Weights of a small GPT-style language model, trained from scratch on English Wikipedia: MLP 1792 tanh GELU, vocabulary 8192.
MLP neurons of a small language model. Each row is named by its layer, matrix (up: input weights) and neuron, and shows model dimensions 352-447. Each number is 128 + 32 x the weight over its row's rms, rounded and kept within 0 to 255.
Before each neuron's rows, "fires on" lists the tokens most often at its 100 highest values on Wikipedia text that the model never trained on.

fires on: "-", "1", "3", ".", "T", "4"
L10.up1098 [115 153  50 118 144 148 129 118 146 129 118 179 110 145 105  93 126 186 113 114 127 161 164 120 112  83 127 147 107  76 121 142  97 194 160 124 113 124 152  70  79 159 121 118 168  89 148 137 127 145 103 102 119  83 159  94 160 142 136  70 100 105 116 106 105 106 108 170 119 153 138 155  41 190 155 174 127 165 144 105 177  90 149  89 195 175  64 144 114 123  98 115  73 113 150 110]

fires on: "s", "on", "i", "d", "o", " of"
L9.up1530 [107 158 155  99 120 161 112 164 154 142 155 153 172  46 133 154 147 153 117 115 125 102  93 167 194 138 138 192 143  99 143 155 128 187 123  90  87 163 120 113 154 171 114 105 120 138 157  86 126 172 103  99 100 173 100 147  98  88  93 106 140 143 144 170 103 120 135 144 122 157  97 145 158 112 135 146  72 126  61 107 160 123 144  89 128 161  93 156 175 146  55 181 173 131 114 181]

fires on: " ", ".", " July", ",", " to", "d"
L10.up618 [ 85  98 141 152 132 140 133 131 106 151 104 115 179 131 140  64 102 121 120 138 167 157 156 114 108  67 156 122 170 147 124 113 132 105 144 143  98  56 127 132  99 128 124 104 156 144  94 119 152  71 142 119 216 145 152  91 123 203 112 128 155 137 102  70  65 175 135 179 125 191  82 131 143  73 131 202 145 120 122 163 126  67  43 145 153 147 117 178 131 141 116 137  85 109 182 132]

fires on: " the", " other", " each"
L9.up304 [132 157 121  72 137 101 122  73 174  82 150 141 158  94  98 131  93 145 124  89 114  89 142 119 120 124  99 159  73  82 104 155 105  82 184 155  73 122 104  98 134  89 110 166 140 110 144 106 161 169 127 109 162 105 109 159 104 115 190 147 188 112 154 138 102 146 110 138 167 110  64 100 139 110 155  66  84 125 105 134 153 141 152 106 152 100 167 163 183 101 112  94 134 146 122 214]

fires on: ".", "o", "vo", "b"
L4.up505 [ 89 145 172  84 121 131 130 136 125 155 176 156 123  89  96 123  64 133  82 119 169 127 130 151 120 107 141 123 123 121  82 109 135 159 168 167  75 127  98 141 129 158 101 128  97  94 105 191 115 130 136  99 129 111  87 118 177 130 121  97 116 146 107 145  93  59 135  92 125 187  85 192 125 152 135 182 145 113  73  88 109 124 120 130 133 131 156 158  90 111 120 207 121 106 202  75]

fires on: " ", ".", "2"
L9.up1467 [137 162 133 132 128 156 136 168 114  69 106 124 176  63  85 163  93 119 117 136 124 173 165  81  57 156 140 141  60  83 112 129 155 130 215 138 100 136 110 102 114 143 160 203 149  79  74 150 152 130 143 120  95 153 146  89 133 141 152 119 127  81  82 160 135  94  82 176  82 186  92 143 111 145 121 121 106  88 152  96 152 119 204  39 132  91 105  92 178 127  87 168 121 149 189  89]

fires on: " ", " the", "s", "o"
L9.up865 [131 203  95 110 138 160 155 120 141 172 158 126 151 102 148  88  78 155 115 149  98 129 131 140 104  93 157 209 127 136 116 163 108 128 141 147  51 120  58 174 137 117 143 164 145 148 183 154 172 185 119 110 121 132 111 105 102 145 130 127 169 116 203 154 140  93 120 142 159 166 128 113  97 117  88 174  99  88 101 104 182 158 133 145 142 162  98 174 118 137 108 127 153  99 122 109]

fires on: "3", "ent", "5", "'", "im", ":"
L9.up1350 [ 94 126 100 113 138 128 159 108 161 101 196 201 104 150 142 157 118 116 148 142 234  79 104 140 123 109 129 166  53 105 137 118 155 130  60 121 144 143 125 154  96 116 165 150 141 150  72 151 162  93 117 153  83 121  86 139 189 132 143 174 205 105 116 158 128  72  67 138 109 125 117 147  93 100  93 129 175 100 128 140  80  61 104 124 113 158 135 161 100  87 121 180 131 168 110  74]

fires on: " the", " The"
L9.up702 [142  76 107 114 166  81 146 162 109  57 173 201 161 117 115 124 146 145 109 107 148 152 124  86 104  86 143 156  86  61 120 146  94  93 135 123  88 109 120  82 134 127 112 202 128 122 188 133 181 158 165 103 129 103 131 141 157  96 125 171 224  71 190 118 112 135 185 134 149 165  75 150 121 101  97 160  84  61 109 136 169 170 124  97 140 164 158 122 156 122 126 127 150 133 132 163]

fires on: "2", ":", " career", " office", " role", " record"
L4.up1150 [182 139  87 148 137  71 180 116 135 136  73 171 167 130 121 124 127  91 150 101  92 101 116 171 140 167  80 152 114 113  79  99 115 124 108 147 174 102 185  78 138 151 121 140 121 126 160 137 146 141 128 135 130 202 132 126 108 102 157 183 124  91 126 124 115 123  83 147 128 146 198 131 166 160  74 114 106 192 106 121 122 109 106 131 160 100  81 181 125  59  92 147 154 136  99 144]

fires on: "s", "'", " of", "t", "ar"
L9.up308 [105 151 154  65  99 154 149 121 172 148 157 142 143 107 127 129 186 104 144 126 117 145 146 110  50 107 126 161 139 147 105 148 164 167 129 130 187  74 107 160 165 116 116  86 117 103  97 171 146 166  61 114  62 134 153  98 102  94 154 109 185 146 146 171 118 116 102 113 200 164 116 160 166 159 158 118  82 111 128 155  94 102 134 171 144 141 100 138  31 142 149 178 184 124 117 110]

fires on: "w", "in", "-", "f", "ber"
L9.up1167 [173  80  87 132 119  81 167 130 135 124 139 142  82 132 102 159 152 150  76  80 117 114  79 149 128  71 101 122 139 110 113 130 165 126  94 143 119 119  98  74 132 147 160 131 175 111 120 131 179  76 119  80  82  91 189 106 157  81 134 134 125 150 120 129 119  87 122 149 142 127  94 180  91 141 145 118 152 146 127 117 154 121 163 170  83 136 170 154 241 113 113 158 184 148 140 139]

fires on: ";", "2", "1", " |", "0"
L9.up418 [127  86 161 139 113  88 162 198 133 156 151 139  92 115 163 149 106 146  90 135 179 146 149 141 141 163 110 144 121 121 115 207 108 107 155 160 113  91 107 144  86  71 128  76 113  79 105 128  87 153 140 183 133 108 126 148  80 167 187 109 153 121 129 156 136 113 117 118 125 115 125 167  94 144 175 159 156 145 151 125  63  52 196  58  96 103 139 136 121 152  99 176 128 165 147 130]

fires on: "0", "9", "7", " in", " from"
L9.up823 [151 140 134 131 116  90 129 174 118  73 118 175 130 116  76 169  46 119 160 133 157 105  98 111 120  87 175 136 146 131  95 106 136 138  64  76 118 149 112 119 146 101 131  82 126  82 112 100 212 116  61 133 102 124 146 105 117 121 104  82 189 118 156 138 109 124 180 135 197 140 120 163  84 122 141 130 188  94 120 120 103 147 118 125 120 192 133 165 155 124  91 125 116 133 146 100]

fires on: " |", " ", "0", ","
L10.up95 [ 80 100 157 193 146  63 128 124 106 172 110 157 123  75 104 130 132 148 161 170 166 133 121  98  83 109 161 131 149 133 199 105 138 145 139  73 129  56 139 149 130 112 147 112 176 143 106 115 110 104 116 113 165 120 114 136 101 156 141 151  91 142 125 139 121 114 111 106 171 125 141 155 167  95 140 115 122 165 174 131 159 127 112  98 149 102 190 144  81 150 129 138 105 130 184 147]

fires on: "'", "s", "S", "ed"
L10.up153 [ 93 133 146 120 162  82 153  73 112 108 133 136  90 123 108 150  92 175 194 124 122 105 112 150 112 132 131 158  48 156 111 167 133 155 140 139 145 165 170 140 110  64 128 125 189  62 137 139 110 114 135  71 123 101 116 100 137 147 115 139 153 110 110 110 169  93 191 165 153 190 102 135 201 101 138  96 123 125 121 133 101 132 166 134 154 138  81  82 145 146  99 197 122 132 209 189]

fires on: " ", " in", ",", " at"
L9.up1715 [187 168 122 108 131 198 150  92 176 123 140 101 116 120  92 165 140  95 138 116 120 113 133 115 100 129 172 147  90 188 107 110 148 146 105  90  90 193 158 141 144 173 137 117 143 114 126 124 194 112 119  95 157 125  46  92  90 130 155  92 115 162 187 163 112 119 103 167 101 119  76 121  92 105 103 129 153 120 136 124 161 125 129 137 177 134 165 202 169 102  71 132 157 148  95 215]

fires on: " an", " American", " a", " by", "c"
L10.up1408 [118 107 139 121 128  94 196  95  98 125 126 184 137 141 142 165 127 172 121 113 164 115 174 130  44  71 177 146 107 134 144  84 156 170 151 129  33  81 148 235 130 188 168 129 117 128 119 155 136 159 117 114  38 137 195 153 155 147 149 151  85 176 155 127  97 130 122 144 169 181  92 164 107 105 107 201  71 106 128 139 172  68 113  90 119 114 182 137  76 151 157  99 114 179 165  84]

fires on: " the", "ma", " I", "'", "s"
L9.up1614 [135 142  95  74 161  90 104 147 115 136 162 108 145 123  42  82 104 128  84 114 118  90 169  96 138  79 150 148  69 134 111 143 132 140 125 122  79 102  82 132 194 165 114  73 122 107 197  79 136 152 122 133 195 105 115 165 124 144 201 123 164 156 166 145 135 137 156 117 174 131 162 146 133 125 151 167  96  78 204 129 177 189 174 111 192 193  80  72 122 148 143 129 133 130 135 156]

fires on: "8", " as", "6", "7", "0", "9"
L4.up425 [134 152 169 145 132 174 112 128 103 165  98 110 107 136 102 189 157 112 156 121 127 113 176 164 117  94 139 132 142  91 113 168 106 152 182 146  68 163 153 105 155 170 121 162  82 112 107 157 101 146  98  99 140  99  71 127 104  98 140 158 143 175 199 127 160 135  88 149 163 164 121 120 151 109 125 139 125  94 162 120 220 167  90 118 129 135 144 138  90  91  70 124 102 188 179 164]

fires on: "ne", "di", "s", "men", " It", " con"
L4.up703 [103 110  86 152 129 104 135 143 189  81 178 102 184 134 132  70  74 106 119  53 185 152 105 105 141 131  86 123  90 213 118  92 160 165 128  80  91 113  78 115  98  82 179 109 110 110 147 122 110 157  52  76 107 160 166 119 134 126 134 106 102 108 104 139  88 126 140 185 171  97 142 149 128  77 122 185 114 185 109 125 179 141 121 110 171 162 138 149 108 120 125  85 161 175 160 123]

fires on: " as", "s", "es", "ed", "d"
L9.up1790 [160 128 110 137  83 135 135 158 149  81 132 112 130  38 117 144 165 105  86 145 139  92 157  92  65 113 183 117 190 105  79 127 185  68 149  88  53 162 108 138  87 117 146 160 184  74 129 101 132 134 197 137 125 147 161 158 119 157 130  92 128 127 157 112 127 157 167 107 139 186 154 152 114 136 130 161  86 101 128  96 163  93 134 129 125 128 108 147 128 124 107  77  77 169 140 117]

fires on: " ==", ".", " mother", " father", " life", " daughter"
L4.up1615 [136 125 209 125 157 156 109 122  86 127 116 150 125  52 131 131  96 141 103 108 101 109 114 141  73 111 131 110 134 101 101 144  94 133 145  95   6 153 157 104  95 192  75 140 168 136  96 151 115 145 100 101  52 158 102 151 146  71 118 135 198 157 188 189 155 102 103 127 131 123 124 110 130 143 111 135 131  87 150  88 111 107 103 147 143 117 125 157 133  77  56  78  36 156 175 182]

fires on: "s", " En", "t", "at"
L10.up1642 [185 224 153 116 145 174 121 118 109 128 129 194 117 144  89 151 126 178 153 180 161 181 146 147  95 111 163 175 154  99 117  99 119 125 108 133 175  65 174 111 150 174  38 160 126 112  98  92 127 153  83  24 115 122 102 145 134  60 147 159 134 111 133 100 166 139 109 129  87 136 174 125  77 166 177 118 108 117 118 155 123  81  94  73 184 129 121  50 173 109 128 150 126 142 128  61]

fires on: " |", "s", "up", "'"
L9.up1492 [151 125 183 118 127 126 135 133 120  95 151 130  80 155 104 179 169  95 151 118  76 100  65 116  88 109 118 108 141 106 102 101  61 107 135 172 145 167 152 122 132 173 163 196 146 119 148 114 147 151 112  85  81 134 101 139 129 103 121 146 144 145 137 133 126  71  99 154 137 173 108 140 110 140 177  69  92 150  79 125 152  83 119 110  98 164 143  69 154 134  88 142 147 148 172 109]

fires on: ",", ";", "-"
L10.up239 [103 182  91 138 132 121 145 118 135  97 114 179 113 105 136 122  94 171 116 132 165 143 163 165 162 164 118 116 137 111 128 127 181 234 157 157  57 115 137 138 108 123 111  59 127 104 153 110 130 152 170 142 139 107 120  84 143 119 106 100 159  95 140 115 129 136 112 119 105  89 103 165  92 171 176 151 135 161 189 153 109  90 161  67 213 150 192 130 103 150 131 192 117 120 117 112]

fires on: "1", "9", "0", "er", "an", " "
L9.up154 [121 127 123 114  92  63 120 101 132 120 125 139  71  97 134 191 123 101 114 141 141  48 112 143 153 111 175 126 126 132 113 143  86 101 163 151  67 113  90 135 130 175 137 122 144 113 165 148 130 133 121 136 139  99 125 121 161  88 120  77 113 188 198 123 107  98 112 198 123 180 119 159 143 153  99 197 128 152 102 125 165 101 131 124 121 125 115 150 152 112 122 153  82 161 181  96]

fires on: " of", "ing", " in", " at", "le", "e"
L9.up310 [126 127 100 111 122 149 169  74 141 136 107 165 115 169  98 147 110 130 134 105 139 120 168 152  94 133 152 133  96 146  80 123 151 119 115 119 120 115 140 123 156 168 102 133 162  88 136 141 136 101 150 129 131  91 111  67 121 129  99  88 179 134 160 134 126  85 149 195 111 136 110 126 110 129 125 154 120 115 122 158  99 141 187 153 129  96 139 160 147 119  62 205 112 134 158 181]

fires on: ".", ":", "B", " family"
L4.up655 [161  94  73 137 106  52 145 151 100 128 234 120 112 122 155 137 115 131 108 142 104 100 141 145 123 103 127  89  90 140 199 153  83 150 164 184 115 133 145 103 155 158  97 172 120 123 122 173 108 179 118 187  96 170 169 158 165 133 142 109 174 113 181 146  92 132 149 146  84 168 183 121  92 113 142 129 137 158 164 150 114 121 134 174 123 141  79 116 142  77 131 112 133 124 131 169]

fires on: " ==", "==", ".", ")."
L4.up906 [119 153 146 172 116 194 139 145 125 111 110 140 154  99  85 113  68 126 152  88 120 165 160 137  93 119 139 132  84 156  79 115 139 154 198 123  86 149 138 151 116 182  93 138 150 134 101 187 111 155 154  85 109 111 172  82  84  84  99  88 196 157 169 137 105 113 133 136 135 161 124 112 144 152  86 109 141  87 134 105 143 129 138  96 148 144 105 140 149 130  40 133  61 116 131 123]

fires on: "s", "ing", "-", "le", "ed"
L9.up349 [145 111 146 140 142 111 144  74 140 113 146 101 148 158 133 146 159 121 187 129 155 119 170 132 102 144 167  82 136 101 110  47 124 124 134 137 130 119 148 104 183 128 115 118 181 117 149 189  89 161 122 149 127  79 161 141 121 184 111 147 162  89 186 103 116  74 143 136 181 174 165 112 168 101 115 144  97 127  90 175 110 140 126 107 122 189 126  79 209 102 100 121 142 158 196 200]

fires on: "s", " as", " still"
L4.up0 [125 181 155  36 206 179 154 149 171 163  95 135 190 116  83 151 147 125 120 129 165 158 150  69 117  93 134 132 121 169  76 131 154 117 122 142  91  96 122 150 158 165  83 130 117 129 171 169 113 135 141  99 118 134  83 131 123 108 219 138 181 176 129 118 162 153 121 113 130 156 181 114 178 120 124  86  99 106 113 131 162 156 113 101 157 144 127 145  98  72 134 142 120 119 106 105]

fires on: ",", " is", " a", ")", " also"
L10.up831 [134 113 143 101 188 117 199  65 140 100 167 111 134 108 109 111 125 170 148  63 159 129 143 158  50 116 204 124 137 122 120 106 126  97 143 176 145 164 143 153  91 150 138 150 152  87 129 159  99 166  80  81  86 105 122  59 101 111 154 188 124 134 136 165 103 135 133 124 170 133 125 183 114 175 127 117  97 100 176 141 123  63 203  85 174 121 142 117 103 114 176 105 133 172 133 121]

fires on: "s", "1", "0", " –", "ic"
L9.up1772 [ 91 122  58 141 131 213  93  74 142  94 149 145 127 157 125 182  99 138 202 122 134 117 127 182 150 116 130  96 128  68 112 110 102 153 115 146 155 120 151 106 110 184 188 173 176 142  72 136 142 148  88 124  84 130 124 121 101 151 109 107 193 137 124 112 193 120 109 204 157 100  92 148 116 162 125 106  93 175 103 157 223 120 111 141 114 179 174 101 100 104 125 134 121 113 124 130]

fires on: "UR", "L", "CH", "AL", "IF", "SL"
L4.up1658 [123 142 108  86  53 131 163  73 126 147 136 121  99 168 161 113  55 160 144 134 119 145  99 141 135  76  83 176  69 122 130 131 148 134 129 163 134 107 145 116 149  97 127 123 117  93 119 139 129 115  84 145 122 106 124 128  73  70 137 120 117 110 109 128  90  95 169 119 167 147 108 176  85 114 112 161 109  76 152 148  76 119 138 128 144 170 167 136 125 169 110 125 134 128 116 120]

fires on: "s", "ers", "km", " people", " mm", ")"
L9.up97 [115 165 147 103 107 130 149 104 113 116 125 162  71  98 156 120  91 138 195 160 150 133 108 146 120  85 136 121  73 126 133 121  86 147 155 123 167 105 108 110  99 140 154 100 149  82 118 136 109  76 123 137  52 130  86  62 163 121 113 141  91  81 116  98 117 154 134 138  80 121 109  98 139 140 130 123 151 151 139 112 117 131 102 126  92 156  63  98 187 129 124 135  98 171 130 104]

fires on: " a", " is", "\"", "),", " an", ","
L10.up262 [118  91 115 153 157  82 164 127 123 134  99 143 152 139 146 114 155 163 129  66 176  93 139 171  68  94 185 172 124 103 121  88 140 113 148 152 117 122 134 186 106 125 168 131 145  98 197 133 130 140 133 128 118 164 127  92 120 136 162 139 133  93 207 121 122  61 128 125 159 102 120 167 142 147 113 124 144 187 146 136 176  85 127 131 167 110 137 102  91 128 103  69 135 186 143 172]

fires on: "ev", " father", " husband", " chart", " Uni", " upon"
L4.up1110 [145 141 132 126 112  97 149  73  76  78 116 158 167 109 134 104 139  85 148 126  81 124 175 133 100 133 172  99 132 140 120 131 120  52 135 123 124 164 132   0  99 135 116 127 122 119 148 111 160 115 170 134 121 182 154 156 167  93 135 104 136 118 168 120 122  86 100 148 151  98 106 133 105 119  92  92 151  71 102 128 109 226  77 149 158 123 137 109 124 168  99  95 124  88 103 130]

fires on: " of", " ", "9", " in", "3", "N"
L10.up177 [130 146 147 127 106 115 109 157 174  46 115 177 169 151  87 127  77 143 114  64 160 154 145 132 109 125 120 171  67 158 133 113  71 129 113 106  64 141 116 132 150 117 134 155  96 102 165  66 139 197 106 161 144 126 148  64 142 106 181  90 129 120 134  89  73 110 147 129 137 149 122 104  76 153 110 117 144 138 146 127 104 128  82  89 129 191 105 113 170 127 103  81 141 145 110 116]

fires on: " ", " $", ":", "$"
L10.up544 [ 71 121  58 139  99 131 183 170 115 127 147 176 171  97 103 132  75 115 160  84 125 143 163 103  79 104 186 137 113 127  71 136 161 115 168 108 133 144 155 122 188 143  75 130 149  85 159 172 126 146 122  98  75 125 102  69 117 108 138 145 146 132  84 101  78 141 152 183 160 172  94 169 138 117 170 113 149 113 140 121 131 125 140 138 124 112  65 116 129 112 105 170 117 158 226 115]

fires on: " water", " however", " &", " race", "Mar", "up"
L4.up168 [114 164 147 118 101 145 105 139  75 137 153 152 102 144 146 101 118 122 108 129 127 123 105  91 116 152 135 105  97 149 176  77 117 155 108  79  56 124 164  57 120 172 148 140 118 121 102 108 104 126 176 105 104 134 202 160 182 119  93 149 153 135 207 189 112 159 142 147 122 113  95 117  92  45 136  99 116  98  99 127  99 167 124 153 114  96 124  40 186 123 106 123 145  63 135 153]

fires on: " |", "or", "o", " and", "s"
L9.up1241 [146 104 123 102 133 117  73 113 146 143 215 171  75 101  90 161 137  91 161 150 124 106  47 147 127 119 114 173 143 124 134 154 130 202 141 162 116 136 130 179 140  70 147 183 116 153 141 164 109 161 127 113 102  99 164 109 146  82  68 100 167 145 137 124 109 101 145 152 148 182 131 212 155 128 163 165  97 125 142  94 128 140 143  79 110 128 134  75 108 135 119 131  91 155 129 134]

fires on: "-", "–", " ", "0"
L10.up163 [145 174 143 120 134  88 141  78 158 147 108 195 123  88 131 169 107 172 104 150 177 143 182 118  35 122 188 118  86 169  95 125 132 136  90 108 168 131 112 108 156 121 101 146 167 106 129  81 157 130 156 109 185 153 105 153 126 157 151 193 103 129 138 109 161  72  98 147 146 132 132 134  78 114 154 128 109 169 166 110 166 120  96 135 128 175 130 139  73 169 117  77 121 112 121 125]

fires on: " that", ",", " in", " or", " have", " of"
L10.up1621 [173 167  89  89 111 111  85 116 129 167 134 117  93 151 120 131 126 129 123 144  68  40 145 129  99 149  99 100  92 145  69 107 105  98 102 149  99 160 136 111 133 106 138 131  78 101 103 133 152  77  81 155 112 128  59 127 120 147 134  73 123 113 208 184 139 100 170 163  70  87  86 117 118 124 122 132 137  90 194 131 155 107 118  75 115 164 114 130 152  90 124 115 176 165 117 174]

fires on: " ", "2", "1", " other"
L9.up646 [146 130 110 166  95 105 129 122 133 126 117 231 135  95  49 119 148  92  76 109 100  63 158  82 124  36 168 131 102 126  87 155 112 108 135 121  85 110 142 144 143 106 121 127 120 103 118 173 127 111 152 140 161 136 126 196 139  81 110 121 150 125 197  74 110 136 117 156  90 116 185 193 124 180 137 135 154 149 123 111 153 109 190 152 115  96 142 113  89 112 153 158  79 118 147  80]

fires on: "2", "3", "8", "0", "+", "7"
L4.up974 [125 120 131 125 145 142 146 145 138 154  87 173 125  97 156 135 130 142 102 118 157  72 127 144 121 102 132 153  88 121 175 124  97  98 149 138  52  96 117 157  71 119 171 111 125  93  85  99 111 163 137  91 166 204 170 101  93 175  98 137 161 146  83 176  97 118  71 123 131 158 137  97  90 185  30 110 185 131 108 103 159 131  44 101 151 117 129 136 147 135 155  64  27 100 138 116]

fires on: " in", "1", "s", "9", " (", "t"
L9.up372 [121 133 172 130 139 104 108  87 139 146 184 130 114 104 123 180 127  90  60 131 151  62 126 149 108  87 185 134 137 169 101 152  97 179 111 121 169 143 159 110 146 163 171 103 102 107 121 208 103 102 152 129  87 126  97  96 154 130  84 136 142 121 181 115 109  77 141 224 109 161  82 114 116 156 129 144 200 164  82 147 113 138  89  87 151 196 109 161 155  97  89  98 128 163  75 148]

fires on: "1", "2", "4", "3"
L9.up1518 [148 136  87 113 203 149 102 171 143 147 157 131 114  93 172 175 118 114 119 141 148 126 130 220 193 136  79 217 122 145 112 146 132 135 157 168 100 169  73 145 169 116 158 145 177 132 137 145 103 106 135 119 136 163 127  68 148  96  98 181 132  91 106 130 104 116  87 144 131  58 156 142  56 208  67  95 159 142 130  99 164 115 125 134 126 184 128 133 122 149 144 122  71 132 131 105]

fires on: ",", " national", " international", " relative", "ense"
L4.up1127 [140 125 116 158 116 126 114 139 127 121 135 188 123 118 106 130 107  61 139 123  90 121 129 137 125 156 154 137 142 185 115 104 124 135 104 152 135 144 125 180  85 101  94 126 153  86 108 158 135 131 142 158  73 129 148  63  85  47 130  94 208 133 138 147 100 169  95 101 125 159 132 161 185 166 125 129 121 146 142 154 146 131 136 124 109 119 144 189 157  90 137  91  84 135 118  97]

fires on: "1", ")", "2", " (", "s"
L9.up671 [100 131 113 130 164 161  76  95 145 106 122  93  82 129 152  71 145 124 170 111 151 102 111 108  91 119 111 179 132  88 111 114 126 190 144 157 143  49 137 130  78  80 171 118 164 134  64 139 101 149 125 135  61 135 143  91  87 168 146 207 162  74  82 140 138 127  83 138 133 120 110 126 101 133 108 180  27 134 135 106 132 129 109 129  88 136 104 138 171 135 106 206  75 178 156 133]

fires on: " of", " to", " and", "===", "D", "ed"
L9.up1165 [150 131 163 157 120 149 105 112 152 125 120 156  68 146  98  99 154  99 145 123 132  86 164 144 137 152 119 166 135  84 114  95 124  92 132 107 180  24 102 124 128 137 159 210 128  93 137 134 139 108  97 114 174 153 171  60 159 101 120 128 129  79 152 104 148 127 141 127 186 169  78 165 121  89 137 145  93 144 105  48 169 120 119  66 213 162 155  70 120 130  99  73 132 122 148 183]

fires on: " ==", " ===", "9", "0", "=="
L4.up1518 [ 55 124 133 158 115 158 160 153 106  78 171 123 164  16  93 126  47 173 121 143 166 108  73 163  91 108 170 139  88 155 104 111 205 158 150 144  89  84 114 156 142 125 159 126 106 151 116 198 139 150 134  87 146 171 166 111 161 109 169 118 147 105 162 152  37 109 161 165 145 142 138 137 106 180 115 131 119 106 147 101  99 128 115 148 141 137 167 103 112  94  77 144  70 137 142 103]

fires on: "n", "s", "es", "in", "to"
L10.up1103 [121 122 149 113  64 111 149  85 131  94  76 178 184  89 112 149 166 192  87  89  84 168 170  77  46  83 101 149 146 139  98  79 169 131 186 115  90 151 127 129  67 120 126 127  89  98 108 151 100 106 186  95 123 168 110 102 121 138 105 118 104 105 122 105 136 168 202  99 168 179 116 134 110 163  99 144  73 175 150 160 121 140 122 137 129 120 148 103 116 129 100 144  86 130  99 179]

fires on: " ==", " life", "==", " arch"
L4.up742 [140 109 144  91 141 148 100 152 122  96 138 121 121  83 124 137  95 165 110 167 136 107  97 126 156  69 115 149 122 110 150 183  79  78 163 151  68  92 149 199 152 105 140 140 169 102 110 201 151 151  94 103 147 146  92 179 172  21 179 105 156  87 138 114 138 103 127  78 120 116 129 127  97 118 100 131 151 127 139  96  54 163  74 132 177 145 117  97 158  98  94 121 122  64 149 137]

fires on: ",", " of", " in", " for", " New"
L9.up149 [154 164 145 135 106 191 140 123 163 148 127  96 172  87  88 106 171 101  87 101 136 138 101 130  70 149 139 136 141 166 108  57 180 140  70 194 118 197  86  91 157 162  68 145 169 107 141 205 135 166 103 103  77 142 145  79  88 198 103 156 160 149 148 103  53 131 165 140 135 164 113 141 136 106 129 136 152 142 142 123 148 133 158 137 201 128 172 123 152 113 120 134 184 131 122 204]

fires on: " the", " ", " an", " to", " no", " would"
L9.up1663 [102 148 101  59 156 120 144 143 114 125 181 120 124 118 132 119  75 112 130 101 110 103  99 132 109  88 144 181 140 146  91 168 126  89 151 151 107 135 147 163  95  70 125 112  64  81 131 100 185 129 152  84 107 103 121 126 109  85 119  99 192 163 156 134  84 129 158 177 159 117  88  92  83 139  78 131 101 151 201 131 145 114 169 100 223 135 112 199 119 137 108  83 147 110  88 124]

fires on: "th", "ed", "y", "ence", "mission", " role"
L4.up37 [117 178 157 149 102 114  83  95 105 133 157 133 167  40 118  95 151 108 150 100 112 111  93 130 156 168 137  95 109 149 144 120 142 114 148  93  98  78 147 148 162 130 173 162  74  65  74 169 158 134 129 118 145 131 152  84 143 103 153  75 135  87 159 109 100 123 116 206 142 143 135 149  97 138 102 105 123  74  64 175 175 123 114 139 160 163 140 145 118  59 130 125 118 102 167  40]

fires on: " of", "na", ".", " Na", " to", "4"
L9.up32 [191 127 101 108 100 111 139 120 180  92  99 138 162 112  91 145 143 119 139 112 170 103 168 106  84  88  76 161  81  95  66 157 112 128 131 137 160  43 138 142 159 140 126 155 194  40 142 136  70 127 162 111 174 143 161  93 180  99 136 158 115 103 142 120 129 171  93 157 160 110 182 177 133 133 180 126 116 132 135 111 144 114 165 107 166  68 115 180 160 160 104  66  95  92 115 112]

fires on: "3", " I", "4", "5"
L4.up975 [160 179 102 112 130 151 120 104 166 148 136 157 148  67  78 203 124 108  99  52 158  70 113 133 118 150  65 167  86 156  95  85 179 169 131  96 130 102 170 122 144 156 203 127 140  89 115 143 144 166 173 108 130 144  96 131 135 155 110 130 154 101 155 163  78  52 107 164 138 113 136 178  58 171 113 134 118  85 112 108  72 143 142 137 153 180 156 173 129 112 117 176 112 189 124 124]